Part of a small language model's weights: no biases in attention or MLP.
MLP neurons of a small language model. Each row is named by its layer, matrix (gate and up: input weights) and neuron, and shows model dimensions 32-127. Each number is 128 + 32 x the weight over its row's rms, rounded and kept within 0 to 255. Numbers have three digits each. A neuron's up and down rows have the sign that makes its largest values positive.
A block is one neuron, or neurons of one layer that tend to fire together. Before each block is what it responds to, as a language model described it from the Wikipedia text at the highest values.

Description: Verb ending before object
L8.gate155:157178138160110139114125128162111119109106100098162183135116134159127161208111152150117146099153111143151120085127065100157122082159073116146167105124143112158109141171087158118063120153186059088104182118134147096111145154168147116182141148118153139117168145146045090087119177180119142169
L8.up155:131177136090097165133139149158097156122161121089122175097100140123084166191121036118090115099164164016176143099136055111132091065135185128182139092115091109182120147180107145114074110201176091135153163123142125142112127153152142152144146081071126137099154175130089109092149181116162088132
L8.gate180:111090173100121153143139102133109107109116079111141103090143159121098113117128102115113105112128144116136158174128116124072129095116170101070091099149103099122144137115076101122146081127161153122102155083103080134066136087100171060117111088045131158118127155135121127173076159200142108142
L8.up180:110106145163126111000125157090124203072163106128128114109211156083117117153089153114133087185124122084172139147102158121099149102157172135109148133151069124127142176182188170119133166146161188147103151060157166145117125137089148141095136124119080103098139109116181112100147097179116135095
L8.gate592:180052186117077144085164111153148164160131151122114122101048136140119163131141128109077099113126086135135099110098128134107063110128111120148120174137120142184156094113123069140119106101175103102097107056096143101123073114136108119127172204171101108126118126120110123103115096105103149132
L8.up592:177164136162077151174097156136177127162124111165186127164144117128074088144128103137122080168088124141122126142096105159108143085092103144143160125106125091086172111126105120113095151144170149102143139140209162121144104160115151180213151147148153146118115133081080164122161134131081105149
L8.gate626:123141123112163147125194103200090115125141157108112120161121167128108082145122141142112208137131191063131134098162168123135147103117179093095164117087114154112141158125151112082148110143091090111129179156124121120059137161128129082111088157135038097115127105126055058132142125150106077149
L8.up626:076142127165089135091155125145098110170071165130167088118053133081081090177164190165137150100096135108100111064191167146101162154150080099088170101142127149105134169121057084115142106125124111111149165124102101127114112131129178146113063162194096109113173090160075142189190158177189111173

Description: Copular and role-linking words
L5.gate271:128158151093112124085129178108115099116137090137121111193133139072143152100110143122189166114089111156148107132112175137109126121140117097098138115079102115131145084150115160095145145176140085136117177120082165159133151080201192118156145118163136121120136147076103087150154143123090153110
L5.up271:122140146084145121101159160120135098125138118131059167132108181183129143199140063176135143067138113099115175133155132124120126137130068102136131130122160165107156165131187136125229153062105091158164147147085126169123139116128135098199182139193103100136169119113165123143113102165107099149
L5.gate678:170058079131133182155133128138096175118075056154164154121161162150179121075108114114173150152146144102147113083178160116136181082125117077115098102114112172200128150135162134091118122088201096186153187095132091108196135190135088080092151116125082137107148098124095105131127157122147115135
L5.up678:087133118161149142188165197131109077113094109098150125162090119098141129166107134121124182114135133104124143050156100100125126141073132143073120121064150165172054163202115191145133110139193143094074093081124136097201152212117138176136154153190177093143129131097105118117141083130138132182

Description: Perfect auxiliary have
L14.gate154:252111112140152120123135175157121119100143136123107122132103123123097123175115164097140155156121051149103123144136121105158075086128123134114131154137082115073150177166114139082163129091153137119152195140167125140152099183114085126153164143139142141097168185158199086117184169153144171147
L14.up154:177212110107110180184145127168131140152118111097125156143131108181161039072117115133126160142120094095120083061078148235087081122159147134127134118082115146092048139139111170090095120132141180199149150110126144105124139117151151133132091145085110122151132176145096151094157105130114126074
L14.gate266:154067105138075079159152153106115192145126111120072221080096127128086147215123122128132116149121121119147111114113125113118131148166073084163175125106120087143133177140109102167108163090134198138135110139095097149174156157082157082180150107100152145160162127137078089104085144081113140091
L14.up266:195158114176090071108133154123082157145077111142117153180114140140182147129163119172173146121104122116137167139115149098081173191102153128137185133093191119204093136154115186103142114160128116088151154149133148102149156166115142129107169090169120144137126149168115108083140114174162102132
L14.gate286:129119086127115097186137124099143077156142165119169136151143106112141117134079196151119125176144147099078149075127156170100095125139077168134186159129127109143111121126175149118153140119137126063149099082025081154107196129136124112117166175114147118077164085059170074128126105104138198173
L14.up286:166092141090117110070164147187045174111140080174171156090154143134157138114095112100134105128113073160105064093156162079101094178126137123188125169115111153170103107183166100145128103148169177139173084111124075201129122088137146116146192139131135128107103128088140087117171161092146077088
L14.gate323:098089121183128101104103146122083125168101125094134138135051125145072106109110082115142093157108151121109132096062135113095121147133139168160128189172181168109130101173088199135133039166162157120098113138098146129102091159179127152143078138148079076165165158093141154104135093140159126156
L14.up323:117077125163175123137169133123118102129084170155126175184117165137137112144158161169120102073176096154176147170132135165062153197160114096153162125132143110123119141128191169168174179076147091105084126164128113122124097155090118114080150152182070188190100070152105114129210146106162104075
L14.gate343:072129088134134182129151112194133130127141137098180132115113112107157120151132145133130181100106136134099188151113100191110108164166129171161055164111157145050137168142121146166195117099111092081139077113104118113132146107097127128050096091124158133109207155181130171172135105127096132085
L14.up343:110071105115114126128145085078113109169128146142193107124114123127106083169109118152116137120094119105136165166158122154052141094121129143109156145220132153119167180134152087139110153118150117132179157196194108130139118177102180131125143140154170051084176075120158149127217147119138162170
L14.gate364:083142090120160170199160195093141039103090190137110132133135054120108140108135108072116157108148111062115122090175188158167094137159135204203117126173177106103088122189162160128147097139131157109146102176128108116100145159126124084098151094124158090190111162107096183145111167145128121152
L14.up364:123131122137142167080161130115075138122114101179097175141084107139110185177102115184068099186133098082122126169153165130119122143080143130118161100115157126100168176117139107154118137104160135150131104179112118049153115127154143149124100103086079146117172149101069080095096133098101097142
L14.gate371:111138105073150124159142162169158183141141085179120134126116093116139132159101142128135097100101112141149135106162100197124113131184095148105151067117072119141119168116125130090161147164157135107126125080091144152149140093198143049136148137121179116146090117120133138113131081125101191158
L14.up371:123122072124163138104114118152155138148122110084125188138134132179176153178125135109081114129069142118116182101122145125135103107144150095125197138100183097204093172210140132074121036092105166109120116165136027150121142187182140128093139159174109112166121172134112097123157113144108127177
L14.gate861:162078145128120165175156144111081185170111080124156131092202072108146151149134164140139123143114139119079164128161142043090170125135119090145166124113131089109156078146143129134146121148142090094126134092120183100115139086120135087113179143148125112114114151118083112141132151179134084159
L14.up861:174111100178103093154100155113172138100134132091121115122149138134085094176046147145076126101173110114139105083126122107120111106100088110136115094114109151080168117128173143127112116129095107162104121085074128128167111133173123125129151129143126083158140097130121088136160086122105120116

Description: Main-verb word endings
L14.gate47:157115120152108141174159146070125123121124145134156133202149164103158134128137155128079166129118083084118147174102048105151077150155150091156098128138134146105125093103144132098160114155102108087084171125126149075209140141083139168135169098103105139106198180159141104125170143123147161088
L14.up47:132109150128119123112088112106163126125187093162158109095139151153157121067133088148114123144129167148157109143100127098134078148153129094149145094136038137145124140104127105110115097137065175092188118145150129140135213136087110132071098140169187164163166137098087054154134166157085090090
L14.gate170:180107180062084153125140149110134135150126101148089127130117090136120119138118148149153079173098122129152153100113111133101137126135148137123121068105102136091101106157109162061142142147161111154115123139106141100075144137171189131177187137100163049134135168149197168166089169163097104143
L14.up170:159146094154130138127111201122133171114142095155110130112133144102113133179122184110099171121108121131147248078143123057139140078093163148197111078105078152114138126119132107124061156157152106110134156109073141111096155114156153105160159155113088095126175154089094101116037144196127155189
L14.gate173:143124150138156146116112113136104156152149119129133138174113150078106063133097146167143185158077117144149134115151098085169141176132160135121119138118167085131136070159183132149094147157125111084099095111114129156094100143200105099170141184160114093146132175106099102148115068093099082089
L14.up173:177126136152059176141167147081086139156190109129116107151097085116106136129143159137130135208141117146087169123122107183141160071186150173145088105176092176117130115087187109096108157078135137069117106136166224106143091164182116198167129086176176162097102141118102108135133177094134123102
L14.gate606:122074130079077129104134134131095096147118106090137098141146114189093097091114124126100101124149101170046117138109166133132193110153104105157155137114153119083144120097159125111196121077094096150128135122118146114084174120100154116202095233111109125137132133086137160155106182151157114060
L14.up606:084144155189094129142102130137060116123129115123119135135140132129115174096141148173141102062129126105136087099170165138089124127197086172109145132213147111153086127139105143113132110146121133115067135178170152152140124161059152128143129086075109143138148117118151085087118207125164157082
L14.gate626:155099125132140095124136119077131112140113127111123183126106087119175140115095151108129103116167157125132134048111120184138131070195151138154099111083123152215188111109130126159133132139164130089138128143113128136079149135091127098166142199107151114108108182148204158111092084157148093090
L14.up626:126103121100113144155124131088149157136098189122154099148111141123084114118063115154056136129138115134100205152081170152153150161197187116182124097205121139155157136151130199128141071151146142153130154154119088140141101120173067124121113079090068126113100153097114091087106118135129194157
L14.gate671:154095150107159186106101142079127082164076145106092160098129172121153150199133131141185135135103125100128114126137127118134180068183140132135140146132170121172117167131113180178209102096105138127201160139121162096104174085114112134110130041109137113102172149146114134072206122175139166145
L14.up671:133139112092112089143066108114153133152110143122097062159136118145088111089119166111127132110142092111162115136114155146167124118093119131122144103196167143088140095115124200117116112095163073133119062106070136103150179131168200142135087135135116133147116130157176124080110090122147136132
L14.gate803:142106095106134186117082135150143151105170063078114166086141137071122140144139095133132099138089103115189137120100124143152115061167128128091205119165170098159252154111139096115127124053145116093094160110153139086102125141091061162110102149158115130141130147088103093087083126156111150136
L14.up803:115101138114081075104142161089143115086062141142111157155102162137119146125119103154098172098154136144056130145130132164102180112108116129120099119081150118124122097166084139196169103079098100145033111163140128061136175139154135115151167158062134069162128120222134164130137092164180138079
L14.gate847:179134164147139106080073152088119094135122101202107103119177085085149118074158123062110170130154105099102164154105138134107109133162141169135140189142106156084137093112117137188131088084121105148141132128125196163109123180166107129170135139118147177080154115088174095132146113192078170122
L14.up847:156091096117099080052130120056133139178136132105094127065122175144138140104166132078135092066161122117227149116100141127167167183149102137091146141107152137085128140171137150107095131181087128063163175095134136176100118116190129162175152174138103184066107136124070121119144139139125127088

Description: Copula/auxiliary after subject
L5.gate13:090113126128132147122086118111105095102150106163130163175129141194159136179144113055118073115158096138103091112116146141201126137112115109211123117133168091126133133163153099153107164100100154193145115091051073143182124134150147112157096149143076076103124095140097090148089086105162148116
L5.up13:112105163112109088097129075106094163100172171115173105126132137081163172085152117111118160149141152102111153100137148137122123066132121123080117114136107162096164104159055178096099128135118113156124118160107158169170076045138122063141059140158091128097086108162103104092116126132065134106
L5.gate490:125147150154111126150145115174112121137139142120148120169166182139145128112095061148200168155158138117068110125146164152135128109130105113144075095147151213082107100100142114161131114074071125189132105186061126181116090146136121132052143093119138112089089119132139107153069200192095164164
L5.up490:082149101115162112133163151140103136126096083142106109110144133094092076051069107199061169134108151101115126092129117127140193105143102049120138139163073148160106136148102120063128106136174129143146107093090106131201161136158109161198136142091101097113095143137093087136077146134122207117

Description: Subject pronoun before verb
L8.gate309:096115123129130093122112099053151138147125109087131143109193129188083096163161148124135086145145111185157104134183112114172138142168161134120125128139173080124111100139113106156126132113072204180087161103105097156124140139087116090118117122089141123141107088139097132078153118141110096129
L8.up309:113096178104155114132165157081095108112179085206172113097137151127089104065139097106143133076165118138136126202167132145080099077155158116167122138136156168100182158089199173174110110139103118116060109097165085118183123124137121127098141091141135097126121134142123152139118124105083143148
L8.gate338:105107109164075151127147116099125088144154190154212139163138119085113125125203123075123116150059125116047111139141080164124120147143165133078119158166164173133121105159151115117148114150082126115079134133091086122130130151136147192080087090092134117132164084201067134152079176071160082202
L8.up338:111102126169138135152119140079162119138084067146137133117146161158167093139102093141085129226099125109079150101176150117045077155111152151095156132111157113147087069129067072155067146110121100186142120136065115125132164176000137185059135100138149146189099116104110093104118137163118140092
L8.gate453:067187195151145100137146127062073137110125160148160100169116063131107133180143186129139103108150155082075133149149067105133186124134122120101089136142033149165138171115130136167104133091142107139081102069104117098119109095111124085172154100164161178069103101159130135191141167127158154162
L8.up453:103089135160154155159112112157120188213084137169110107174127105103098186157162128157182080145226141134117128147205099176146120122105106136132129127109102124108128144092082138136130188184118135135092089119104171131087128083173090117140115074112120148136156132175102092110153092112126130141
L8.gate675:050148094112153130068143152097148139080096140078161143138098119128095193098124110158087101100147129138109168115098179117116102159094116143196178121170138146134140187127090137081050141158109163105122083120079127143120095060148151173090125082052133137125151127146126076070132142085103151169
L8.up675:148163182118131151176139160110095141109161103100165149149174151158114111099135124130068128113083125139048087128134139157139156150180136137117099090137101151133207122142092135089146132177070164184154151158180164058091143103107148155183156104123164135130131119154109142148092088159177131093